{
  "hidden_size": 576,
  "vocab_size": 8192,
  "hidden_act": "gelu",
  "norm_place": "pre",
  "norm_eps": 1e-05,
  "positions": "rope",
  "rope_theta": 10000.0,
  "rope_fraction": 1.0,
  "tie_word_embeddings": false,
  "parallel_block": false,
  "beta1": 0.95,
  "decay_fraction": 1.0,
  "final_lr_fraction": 0.0
}
MLP neurons of a small language model. Each row is named by its layer, matrix (up: input weights) and neuron, and shows model dimensions 272-367. Each number is 128 + 24 x the weight over its row's rms, rounded and kept within 0 to 255. Numbers have three digits each.
After each neuron's rows, "fires on" lists the tokens most often at its 100 highest values on Wikipedia text that the model never trained on.

L3.up692:111135150143152120152124140142112139148159124126124133136115113126103175095159092102131137123124196127141161150127105128101141142117152123139134167128081130162113080130115150144117066113111128135186190098154133163114097135122147124144133151143141143158112166159092168152133138106128126111
fires on: " and", " to", " a", "ated", " as"

L3.up1186:093041161122097155100156132142124138096120155139110130129136166106114154118152135084147163122119101129109133146106132099103123127084135137138108116121155118107116160137119127137129105141087118154169116136113141142146123091108086128140131110168132122120149150183132128127130140108089127095
fires on: " of", "x"

L7.up2183:130143111139137132112167163126102151151098129107147139119088097125131118158132133131087130121180088123153127150164164153145110116156131141098083111148143110124122143133086113067147152108103119135110149105129111125144103146109145108113141130147092156135104117141113140116096160140124117084
fires on: " |", "|", " on", " -"

L3.up1138:103129134147167149134118126138131132150138125142141125122098107113073145166119139138113141157138141148130152140104121138130115132099083139114130075078162095183141142133121141103099157140137159121078123085133147106119107067090121092127139149106143178121136097177124109095107133113095131142
fires on: " to", " in", " for", " of", " with", " on"

L3.up2264:094151137190092112138136126168115141101123119130114150140160207095136125124107158088094125093176086136121168131071127099183126121115114098093118161139159112122096095167128101165073143115105059132098167078122095134126111132098086141140145104141141138121126132087143139131129136160111102170
fires on: "-", " was", " as", " of", " been"

L7.up1390:101106101115127137118123124184136154128187172187154157164142131134116151128128123122087143137126110126111129120163144146094131162113140147106143116134094126131107147153154134118115107115141175123104178148129137110081123098131160121189153185133136146162108098134158116117125121183122103141
fires on: " to", " and", " from", " in"

L3.up450:137082165057107117168084137113073162127140162088103113130087149160148134135130121168115112106114133131183155088099119154128099123126142125147137126129130145140138128115141123098143125134158141164173109142125165078161124131137103161147145127114096115094148129138132133142126108113165107128
fires on: "st", "ist", "est", " by", "-"

L7.up2032:081185113103142142119088131140122145074155135125137132089122111127144122144114091116070153121102077118114124112141062152095096097095133125129117151159095121135103120124113137090070132080123092100130113122110074143130114124108135140128131121144121137123139116139127124083116106117166074120
fires on: " s", " such", " was", " is", " were", " so"

L7.up1820:118143103137090104127100131074157132118119142094121147134169110134138098126127099124132105107134142125146140132132106128131139116072123095146129128109123146111154121139143124109114160136124130117164055146189123175171143109121058129108157131121107144145113138081133138158107122135106113139
fires on: " the", "'s", " a"

L7.up1643:150131091131137102107145160106143111132143168126088127111079153147149139095131113134107149131124117134111145136108128160146084106113095125144138153095131139125114085150106132116128115115153094184161171172116167157124152148136121114140164039151110112093115141110104138140126111141112156143
fires on: " as", " became", "|", "\n ", "a"

L7.up1132:109109111094128119118134123100162123121092121116135151130117146140132173125087161123088158126107092091083117105109143080171108136094157138120097152121134138081130144137130088149156146123173102133115118164103098157122096133127129113129154138137110118134093108143113139140109056165119132149
fires on: " a", " A", "ies"

L3.up642:113110125139114143133116131124113119140133165104161119134069127160145171117114156101149172123136122114139137127095085092165138101121128157117138128146115124152094143174106158118151157143124120146136166178163121111140162117119128102132109160134140165173094109153115152132127129134122145153
fires on: " and", ","

L7.up452:081107091098140123064121138086141076078109146097131118116119129141160119120179143112142104092171150133108151113128089132128122126098154126185146150088159144086090114078153117133156108172118130115093123149140135130118128112139115113137136109097077144150144134090120162140158117167132113116
fires on: " the", " El", " The", " el", "l", " was"

L3.up1739:115146112093095099124144087081134098094088142108119139091151118140122105093148114142135142142122150102131171133110134146159132157106116110138121112092106132142096134142120143149083101083169145164111131113150149162147128094112131155128172093132094121121146120124159117136112124136096137149
fires on: " a", " the", " Her", " The"

L3.up1086:131175150145149131169149125172091158165106121171167124104152096153099088115091155136135149111120112131126142120157143131123109137126102137156111130165104137149117145142144123120141148166139123099142115117148124141137098115142104111109143146116155100110107148138106121155125129142114120114
fires on: "s", "m", "n", "i", "g"

L7.up1139:169096121108122126072136139125082128124120132140129145133139159146125134119141156133117167142148140117120175138141104158094113110095130072159168153136148151117145114100144126132121132131131112133169135140110126132151088126132133131129109126177114175116093163102122121125143119117156122127
fires on: " N", " as", " a", " n"

L3.up1555:153087113122132138105126135165118117090117199087148125133114134137135116149124154123108130126123146108159144109159154131098141085117137101115137116127115144132113146115133136136117107128090114107114092170145109129130142116122138140120132080116164138130116129127094130139138120173113102078
fires on: " of", " and", " including", "-", " as"

L3.up960:142077152100112096103139164179130157133121110118128106140106139144160106129156102131114149162118112142139134129117127093133152125088126123135144117158131136074119129146153123146129156092148103133117137208069148143088141133129111181120144126091132132110124175154146130111112127184130114135
fires on: "\n", "\"", ".\""

L3.up1224:091101131132097117131122178154135126137095120092147120133194150141132137140148106126130143127104142101129088106125127178128173127127152125113144126149094107116113143119096158136117150128162082112115152114113089087167109150110136133100139085136138084056138142117141133132105156133154112121
fires on: " to", " To"

L3.up2098:143163144131120121115135130119100142134186102145125144105100161151096166101104158113090116123115097158162124119105141154134109093106105115125119122146176135109151099116123132137115146166126088149151140130207144130167137119113145120125140153049107080123112160150093139118132102090108148113
fires on: "s,", " of", ",", "es,"

L3.up175:119121136127117060132083125143137120149142147118111130129094147115135151075140124098145153108117109113146098113112139140169111139112164156081154134109074165128177168174124137096160119139143121153168129159171136140143106102122150125100124109120155123096073130146115162141118111096101119144
fires on: " and", " or", " by", "/", ";"

L3.up250:168127120141120156129140096104099098153159083142133138113121154080144099143140094127135129156145145133119128097100100105109142168144168091108134118143085128109139137147081099132126176139138154164109160184120120133170069101076098159121123127115120129110160166138111104150125127137180126111
fires on: " |", ",", " Mc"

L7.up1299:126084120114149079155148108131088126138142165146117141126120166117104111126103109100102163173176127099116122123140134131151144134127154122126155142184110109134122129167129108127123119146147136160171148137145132114119122100111142116127127150121132158143093139143127113149089124117134118084
fires on: "S", " res", "==S", " \"S", "-s", "===S"

L3.up561:095115113106087099170121128173119140140118149118114067100156108141139124107163113086122126134083110090110152144142124132120109172106181085183106137147115117083117165112124086134100074136111118122149136138108125155162112109088099090159131094133061128140122098164100136141126133108158104069
fires on: " of"

L3.up1431:153125104114098125139069095186124113157121143140140105109138153094164117138108154129112115126131114137132158187106126122135143131119146126116164092136180098152119138136093103118112148122196132156174161139136138149109106117063111149111123125155118136100130157130096147133127117149169084094
fires on: " in", " de", " of"

L3.up1915:134088110107124093127162085145121191156126106102131118152172135098162105141170167136150142179107072106131104150086136133174140095128134134117103110114138128118097164120143113159115165158110126099146165141089126151191115142141097121110140086119129114161136164152111143125096138158157126118
fires on: " of", " from", " at", "att", "s", "u"

L3.up1607:137137147113175109126141129119147115108159157132105139137146167138154135121151178092151121090162172095123151119120163129108087116147154147098098105123142137148165090136100109126133134112140117070141137139104144122154101109144115111090123133137068131131128129180145146145151152129137089149
fires on: " |"

L3.up293:100140168115123137167127108116107139136136138118105127119170151123127197193119134128104103135133100141126139144126144104124176162072139050128129131150098138159133124098144108082112082126097139160097139157115141143144097059128129070126127098077113140106139129080127104109115156098112108166
fires on: ":", " of", " from", " at", ");", " with"

L3.up311:168121155091124168149151120143085116149100108135140110105139117078145126118130182113149143122179074098113117174146179129091131110127123136117144150148161179152164160115115148087130130107096089167095130109115140136157110147112105173140174142106129159113124141127087161138121144117158124121
fires on: " |", " as", " in", " on", "|", " of"

L3.up1727:126125100071111118136143150159158131101158131106136141115142158115157086162173122118133110127103089072151118159126160116088117098104125105112142170187111108109106138119114136122131113119167125092137118135068131132130108091111117136115169097117154105137187139105122110155146121139159111101
fires on: " was", " be", " /", " been", " as", " is"

L3.up1343:142154124118118134132150176127102138161090112124117121121148135115150096167072121113113160142140115102124086183138148105129116144109117122104120136135127122092124083147099062102081132118132153090139157136106131097107192158108116159118120121121121090133057126132108110128142119120127115173
fires on: " to", " for", " |", " at", " the", "|"

L3.up247:135083150141116127120150145148123133132172138118106104105130131128085118117137115102144138128082166127140140103133151091100118118084136147136129116156106120089148134139192138134131164142139157133139114138120114106121107096093098118169125098117152130125109145157149171109094146146150112148
fires on: "\n", " of", "s", " United", " (", " "

L3.up1771:140104191114117120129113107101119122140175105104130156102110178112057105110131147118109097131199159134107166145145144121130136133125169147130165122156158128126114129112177110134162147104122119144094146125132122166131121192156182129139114138129133097126124102125069117132119123158127126132
fires on: " and", "aching", "al", "ial", " for", "'"

L3.up2050:165134190137114120145132126104107103077169126110129121153110152120087142116115152122089108131146127173131148131110135144103153101115161123141101111141134142159128122130122145102107153170170142133137171100108176126139121135119135149135128124178110144119112126118138125160144127094157094140
fires on: " high", " that", " of", " and", " by", "ar"

L3.up1731:108151154093124146131153132145155162151139098120130181128139146184140130116101115146127147113112129102154127148147198120100118104081074139103115158107171166120134137096135118105118117151124155127138156099157114116157143130157124171135130080103142107144114192114091150105111152078079123135
fires on: " as", " played", " used", " names"

L7.up2260:150141114121089143136151165084104094125146127147146096126141112144139143112183098132146139145137110094159199103153085132164114117123164110130145108094141100116082119146139112138121105133124133133100158143138093188144196122116165130161117115121099130135132089163131127121113138143124149127
fires on: " the", " that", " as", " by", " The", " of"

L3.up1978:149105160060121133101161125179159089100124164101107112136160173136100122096129146101168142126140087133136167088159158093209111157122136169148139090091111167128096146143170096127182140133116102127157145155108105123131109112114150126117134129117142122113164113127116135117130152103122139109
fires on: " the", " of", " a", " /", "h", " ="

L3.up667:121150129151127142125115141120089128119107115121082093115158158173113114125103125104133133107131169131140159154120165128158065140159160148117125116154147122109158117172132077125103137150153126078111081116113122156123120115107097087182103180166119133144155082183119135098156177139153105094
fires on: " |", ",", "end", ";", " as", "tain"

L7.up2264:146107148129119116117163125169114143126128141133133104112112088102167121096177164097106116112138093157114117138107159111147162104121113141101133153112184122091122097118132124089123192146148133155103113106162132149145133124129116160099091113161117112119133170155067103131097096094129091132
fires on: " w", " In", "In"

L3.up403:106109179119090085120154118141149124130107174096137139136129107101139134099144146174104162142090108168130120092152115154140114115158112118107123123103124098159086140102141163084097138117110153103083093152127165151087112044137139102136118124176090136162102123140123178138106156112073118155
fires on: " of", " are", " to", " is"

L7.up2154:107140107156112078151084096092100141097114146109144094097123116144139116144169113181117181152101093117116143110124128100112103159157107133157131150120119107133179138130080128143132107151126173120188098117070118080152104136101137140108131111059097145112176143116119154151130122113166123102
fires on: " the", " to", " his", " on"

L3.up2149:112088138143128129134139090133144086116163128153144120119099123116101145120123114159122145131153097154150102109162148153152125119089147164109166130130117141148139137171130158101173189108121117111125184101150124077157170099127144113111159101088137130126107066111115141145088142159101145143
fires on: " and", " or", " |"

L3.up1093:110115161135130138143118136107203182112162155095141125102103108132140115139130100129096119133124169119152127096135106126122137185112158142143125147153106096076131084132109113119112120132117156083151089126113103172150126107094111129152127086164116125123155142142115100125100138126129102124
fires on: " to", " and", " with", " |"

L3.up842:101160079131103125096159153096152138161136153102170144153176160159101163132106141103082134132153143106161150150093092120136155106094144135177097101102148124130153115109089119128132134151123174161131126118152155141138112170091133126132111135115106166167122136113130123097087127151143137133
fires on: " to", "ing", " as", " on", " assistant"

L3.up1479:126131128100138116177146143125084099168133126103109151126150108131092088126152105138122118101114118145150149133129114122142122085151129136128143102095128139147146099095136127143149140133135153164145114133139143132196126152133117155137147103128186092116128134142147098109134130115137132117
fires on: "h", "k", "w", "b", "v", "ch"

L3.up1379:096136132112144142084135112127143076152086140151133130116132117144086213114137098125102123135121133122163148140120121113124126105126144104151177141129095139122136132108126108149116163131133115154151143147141106152123161118139151158112169103121120131131138146180087134106125123140100113143
fires on: " not", " as", " or", " but", " both", " thus"

L3.up1985:123095120165133139127140117119176069131110155106167116156111156101143126128126085129133149151154096107122159107113146133132098138118099146153111122118141093169129121129096151132122136126096139114163118174155116155131170097134145119108162123134151116151135094179168116135121111080164118105
fires on: " |", " to", "or", "k", " his"

L7.up1795:176136125111143180143138131140107130140133142175097114142143150112149117110110124122177164127112120115098158126144119138141192126099183090115146120122100095088168066154097130134153139152112119161110140112101099115137094164169150116157103129140112131151140105132083131083115067121168120097
fires on: " S"

L3.up80:152109120104134117159136111149123128102172133090128120073129120136124175095167148119147140125115115135132156114098138115099111129132132084129152153123117143098144128108142142143132103162067166117158136115131060114160115148178124103143124106074080130104126177098110154135110076166125114094
fires on: " and", " with", " of", " on", "ing"

L7.up690:125135129139129144101108124107111108136126140120109121118125154115106164150068148162144117131159137134114122118114119159063151127140116131124162086131143139103092085114125173089109143089124130145139096100128131165121134097151168125092110124176101119105125147089143133153128142165134159130
fires on: ",", "),", "s,", "y,"

L3.up659:169125118184142167103124145109124120152103134099101124139079129067113158146128107128131125115111120146140103098131114152151146128141115129112132132108124152141118155120127155090152136151126155145086134100160131092154128138172099123146146133127130118172113074106138149118086120134164114112
fires on: "\n", "em", " |", "or", "st"

L7.up2036:129116107110120099091141153124141140110114122143103138061140133121130141109153165112087104140177148046120124128096140165115085102092145132131095142111176125122106123070106138122103128101144132153111110146124166111123108135115125125158114132109135141136124087134132124143143070143130125132
fires on: " the", " T", " R", " r", " t", " was"

L3.up1719:116107157139080103081093137135124100155103089125098130122147147150124138081156100109121152121181159091154175172151128131114103123120154127151104170152160122121113110150088041135159150126174126128112137122099126142163125125150151141097145142124149139134115160128138151149144081146129152148
fires on: " and", "'s", "al", " personal", "ical"

L3.up1196:111130136138127124112129095147172159132164153131121099137102118087130146137134112111090110149064094136163101153103155134136176096147123078142158088131149137146089126132151086130124146094103129175178146114115129112124098112125100141106145164107150115117125184135112147177114142119132123102
fires on: " of", " in", " born", "=", " that", " located"

L3.up583:124127115117168094121144127120128077133124106101109117087108134126107132146137100111146159172135126141134196139136102137154150164115166098110167133196076116157137118126114090135171144100124166095114134130101122133121116118158104123129142085148121143154137164107120159113106105087131099171
fires on: " |", " in", " population", " to", " a", "one"

L3.up1997:140168167050144152172147142094105119103130087146105079125111119167094152146144157129157142128117088133108145146106156169132129158181083151127178120103111127095176121132114151131143146140133100091088121080151139106137143099167125143142138140161148103113136089115185169154124135135148154099
fires on: " |", " to", "–2", " -", " in", "-1"

L7.up794:087117122128110129086117116120124126183138121165113135163076130121119124127113102136141127133123119151080150155165093151098105146101133136139111145125187110155132100105109145143114130154123121120182111150145128133191120136149149075140133088119135164162128151148149119154136164120102118081
fires on: " and", " the", " The", " of"

L3.up522:101101136137166151133126083119151150130128125102225101114069148138146158153117075111133137137107115107179112119124112156183164107119154147176112132145130109149104169154113140158121112114109148072133133109115137136159080131092133119149102099109104110091128124109084120156118140159141172093
fires on: " that", " those", " or", " He", " and", "g"

L3.up540:172115090129119162114156133136170106161154154140191093114158162130102116090169091132111121091136077110138125185117116136103154103126128144102143107137124148097108112117121098147141148110157123160126141119115139123068140111061145088098155132118152112143103177115080122095144099142147083139
fires on: " of", " in", " to", " through", ":"

L7.up886:096155117116121134068153164129128181121145122131143155157090169100103154102078103152161132106124136146117149146128116142158103102105142170136150147148161100121171125139130129132068132179150114100142085119131112139114095128169115139107128124183127118115103119145121084139108136147071106122
fires on: " Pr", " part", " number", " pr", " composed"

L3.up1768:138112146112162129129148112118164146114161158156176148127120095143127121123142125141103103117156117110163148081087090099160147156151138158088140194123163132163125091141124159110120106147112077141135132131091118113104118113117138149136128126135117133104131176131115163150134101147118093111
fires on: " and", " |", " to", " by", " of", " married"

L7.up1049:151117129129137160140145167163147110183110110125110131147122111104140096113123133108136146120147141105120188146141122142176102134095139126165127132118134141125147108140135127147117132142114125156156125149119098153179133119096169119105133108109136112161148165098084115123110150135118166153
fires on: " the", "'s", " of", " its", " m", " his"

L3.up1238:084139121126124100126158140099130122124101120182145133118096122140123127151096130108126130099093112083135118128143098132139103109164145103176103154120142124135119156098085074110127137100156110106119169131135116160148108107114146120112140137132075132096154151138115120132102152124147130136
fires on: "/", "n", "it", "om", "m", "ore"

L3.up209:116096125114115114148152168125107110125147117117144164138106126126120149129126085135132141090110066147123096117132126128144175108172132128125135124145156101122129087104132126118123151145132134120129119111132162142115136155100149111096163135136095162101113132087102109113074151153111160161
fires on: "n", "0", "ern"

L3.up1267:104085103090087163147124097126126121125138121110128072102154054164154158093129104136141129105088146113109113095124146094147109074130147132115128138118127107131136140147150142129138141132137127152128142131118111115134110118120136154112104140133166124149192143121141098096127100110174123127
fires on: " of", " the"

L3.up1478:105136094110119110080172169122139086170151131139116117095138140114164169112126135147139135104152123113151138183163112155147162086109143102120088132129103116137120105128134113108107121148150113136138159115137131153151139084138126127120105099148119133127107182119108126098104124107113141099
fires on: " as"

L3.up1830:098088122096124181128142126144137143158126146157167102149103068114144149143110086163090100091132127089120179095151151105146146082090131126118138152108142106119130113137146139125146135101158184132128133136119108158103105137154147140127132150132140191142120128110143134105137107119152133111
fires on: " of", " as", " by", "k"

L3.up276:130086168085106128141115116117069142119118120131110167121121136123115098107158121153170112128148165086170123113128096161150172112155070090152136106099136110111155092113146096151113137148158098114126130121058143109120071126108127136163179136117148164122102128149163121143131148115202154147
fires on: "st", " |", "St", "t", "ist", "th"

L3.up1334:149136174147108145140142109138145106125148130140159151122127143154153128122163182132114121102126132116150132166166081136110122138122142110150112144156099107116101123110126116101112111149193155111096149121127143119091140101102104134078128127163139166186132127156119125124140087129120111137
fires on: " of", " and", " from", "am"

L3.up836:152078095142135127155085096148127137103124140103107111125104139120150154118148110131086122159095134130106123147092179142120094141154134137105099140122094160126159135131106119143127061115156153119124116120085148109153158142119132099091180078071093153161115157143085133131086123152174121116
fires on: " of", " inside", " into", " in", " to", " on"

L3.up2011:107110095148150142109141085126080132143130148108138133122143137102108121120158168085158153161117127100139151057082159120076139126121153101111134084194109170126138177119090100112130125114156145124128156137120081127106092125135138098116108169114133133127109155123147119125085126073142130156
fires on: " |", ";", "–2"

L3.up1509:149147139160118116216140136154157122159107152145143135122202152132124138139116140067114120111153080122143118119130145168112152126112118108082113165127135158116138180110136151145122125105110097162121109106063143165132110124098120151117142102083114161184131155106119148100133101106140116136
fires on: " of", " in", " October", " December", " at", " September"

L3.up572:123122072134113114100157103116120157142110141101162156145099105128128127136161141126124160140115107149137150126102134129098137094128157093120134087155096165195131194133064107133136107140127165151125117160137064105137157148125085120118166159125155129116106144117162114088140123084169167156
fires on: " |", ";", " 6;"

L3.up51:096111094099092149098120148117124151084164198157139095098104142112155149147131124138114165146104111108138118124155172116074118129095130122101150168135118157117160121112101116130105141110130110110145151144115145124162146068143123140135141104165114143116137154140101175136102086161100163143
fires on: " and", "-", "s,", " |"

L7.up2267:125090174104125163131151086119085148114140100132164139117183099157111168151115166118143142117095178129121095130119138062151112093111141155115104106135123127120154141153116144136126179104155153133175115114077158154134124133155152122148145107136101091153113135101089122099149125097095151112
fires on: " a", " d", " with", " an", " You", " of"

L3.up909:151137160129162143111161109127092177102148128105158134126122140110131148168086120083168156127098151132125107132133149095162131108106097119128106153124148103123158137123112133129087112157092102080105142114150117159128101106143126122078166081116126130131105151161126103121108131130127166161
fires on: "o", " in", "ale", " of", "s", "omen"

L3.up888:106148130152080125119091137115111146052121153100152174126142153132130135155102164051109109091121155100101133143106157143111143165105143097110162136165140143128106137096126070124111104137115141127118164157150157136103112115117099084127083138104150136113144147134104128120099135113128139146
fires on: " |", " into", " from", " as", " of", "is"

L7.up325:153100115142116109136157125172173116143141121181145135128146099099124153120131154141135141125113161150134156117125183093131143127103130173122111133106112112105193093126103181089124090109117123144089115144086147135155147085116145158100122125138097090174128155163096130119086097087123120152
fires on: " A", " La", " An", " In", " Ex"

L3.up192:102111135097117143083098131126121128154148153096114158107099128127138131149101080074140108129127144118112146111092105107144147101109103123112134123095096098092119155136103096112132115106141129112131119147117110124159126094159117128137145136157097151107115150119110150109142125120124147139
fires on: " in", " for", " to", " of", " by"

L3.up1317:102151106115167111114202108131116120127134152130124093119128102085110126138152131140129164125134124123174108111146092166124150130109135106071117165120162146135174133132133101131144165097112119127131154145199141126072146148137140152114109165135124111134144082130141137106100138147095124160
fires on: " |", "==", "|", " of", " was", "\n"

L3.up1248:152133174142124149084141088076115145136114144121102113107110143154105144121104128159140136136119091103129161182130141098107141111136155109134119120135178163124120137106138130129112144075089134111135126117110117156125161118142104094160128171102120144123127089134095168114184104144118104143
fires on: " that", " stated", " said", " noted"

L3.up2041:133077112142114165116085122158153125128199158098164103127164151160121137125125115101088139126142126144121157139104154151122118130142133114130129129135114131131128125135135137124152120129095155150066130162168128119121117110121107121133127127118150121140123099127145135103149101106131136083
fires on: " to", " through", "ed"

L7.up1715:081131128091089133091103118119142122135126123108165086095116145156114101121092116114120129091120142131146120120091109126123167110084141143108105063126119155123112120151076089096136149113102067073121142158129086134141155124106144094135134077200083144114105167163121119143139132118162118153
fires on: " to", " and", " J", " H"

L3.up538:153162136094123159113118139150101130130123137141116130139144092148122150123140109098098112170161094140110115161112084122130100112118141126107135090150122116118099117166125165145059078112145163106131102130183155129166140105130074125104132130109129101158100097157176140110115139127120110123
fires on: " where", " which", "\n", " |"

L3.up1937:166186106111134148094121123128135123180151134131132149135145134161141132147148108116131091074127095128120142134109126163119113114107129112113143130112122144082126136193148121184109092135140146110118086084112110116165106100152138139118105153125092156132126120144132153153136148141141149096
fires on: " of", " |", "m", " named", "\n"

L3.up1945:085149167105118121126132118138117135150066127067124146141119182114072116141117177109159133101105143117162119119133065118106150132123141148105123136115136122111107107140137172124135109144142134169143094094119107132149123134125101116151160107163163111125119121084171126079134148139144089148
fires on: " a", "v", "ass", " result", "b"

L3.up1887:092076143139099172079142139118164132121140080089114135131123142104130135131176118175105133140162134104139142099102085123139157137102118147091136185123113128106100147139143103146120109122125130119151102127143129107098134143143103126126120099149113120124167141171102173137124113109136114172
fires on: " |", "-", "ag", " and", " ==", "ud"

L3.up1111:087171110121130118155138175140089152106150142112164158131147137159157104145099109115116155115155128063146116124128134133120125104137138130113124117095150151126136092103105135150133123129090106116117167113117125101137179106113189087095183126116133121141162133118091118176177096183132120130
fires on: " or", ";", " and", " of", " between"

L3.up1849:128123129102200166159126125161092114138145142119101127095130101084172123131124081167119155132118126195139151155076145131083096101097124105153153149137107108072150127122172154158118113108153146129178147085118109120107143127140133107112113141150113126137124114099175131102142136130139140100
fires on: ";", " and", ",", "a,", "e,"

L3.up1262:149148086101103161170149126155109170142128112090129110138128121092110161171120134084144126139145184104133139094151148166113161139131142115122131129145090140117108142142152149100127101107120141134137129120140119079148092167129140061107106149116147106096144149169118153152106151078121130162
fires on: " as", " to", "ale", " a", " of", "al"

L3.up534:109094104164112157103116147133124101155113169083141169104098131133175108116119139132126105108112117088067111113110133111125129092137117086107152147110129137125156139151088129182092167143127079142111155142140136146095104130163115096147165135126131130077126147077176090149158085084131161131
fires on: " in", "ated", " of", " as", " into", ")"

L3.up932:096117110165132160136145089177103095167111132150104088121121139115116110125145109081151126151088150119106131146117140130129166134119130092135161135139122091117193175161140120133126081164155132128145167150145132130120127102096123129101108099161143107151125125121160134111116092094159089102
fires on: " to", " in", ";", " into", " reached", " reach"

L3.up1801:151134103076133157120106199144120098117147134100093144122127090140110133142115143130160114149137155148135125156125157125076094113129137143097140101169149140118154083155147154117110105140126125101139113112156154132126157097125126111096147140153115143106119086132132144117145155129123151154
fires on: " |", " 0", ";"

L3.up951:160168114115137167087169133116151135108154122114090124129135155109099152106129117144152129147118155157101127125147133135144124139142106153092139139066104116159150136138143109122116142126128071111149138109130122092130120131112132121098155129072161160109139144135114149129131111113169129174
fires on: " that", "s", "ay", " in"

L7.up1114:141091146164097148133089138094134133141136120137127125109126130121112159108080106085109121108174147144175127115138118114110145121108179133164122108133139141165136121120104177114126131087125101147106099134156111136156135079165070121105131129149114149166147107066143118139124118111133091136
fires on: " the", "The", " along", " The"

L7.up1162:161127141118085111121131155125142103135114134150163128120138142083113105162118110120149122101133129091166099098116105139115132115132077129173118098157159069093121088144100112131096159134150152132141109136069104118126159161122105169153134177125137122141129157131090184139142083136150127101
fires on: "\n", " |"

L3.up1172:136124157110149141158121113125108154135101160065109141138168129102159149144124105136139139119123157114156151176158102128142173106125178116130156139098156159140172122080085126098130133172129096115130151125117156157127108185138131125137143112167136118135092150122092136138122150098157137139
fires on: " the", " to", " of", " a", "ince"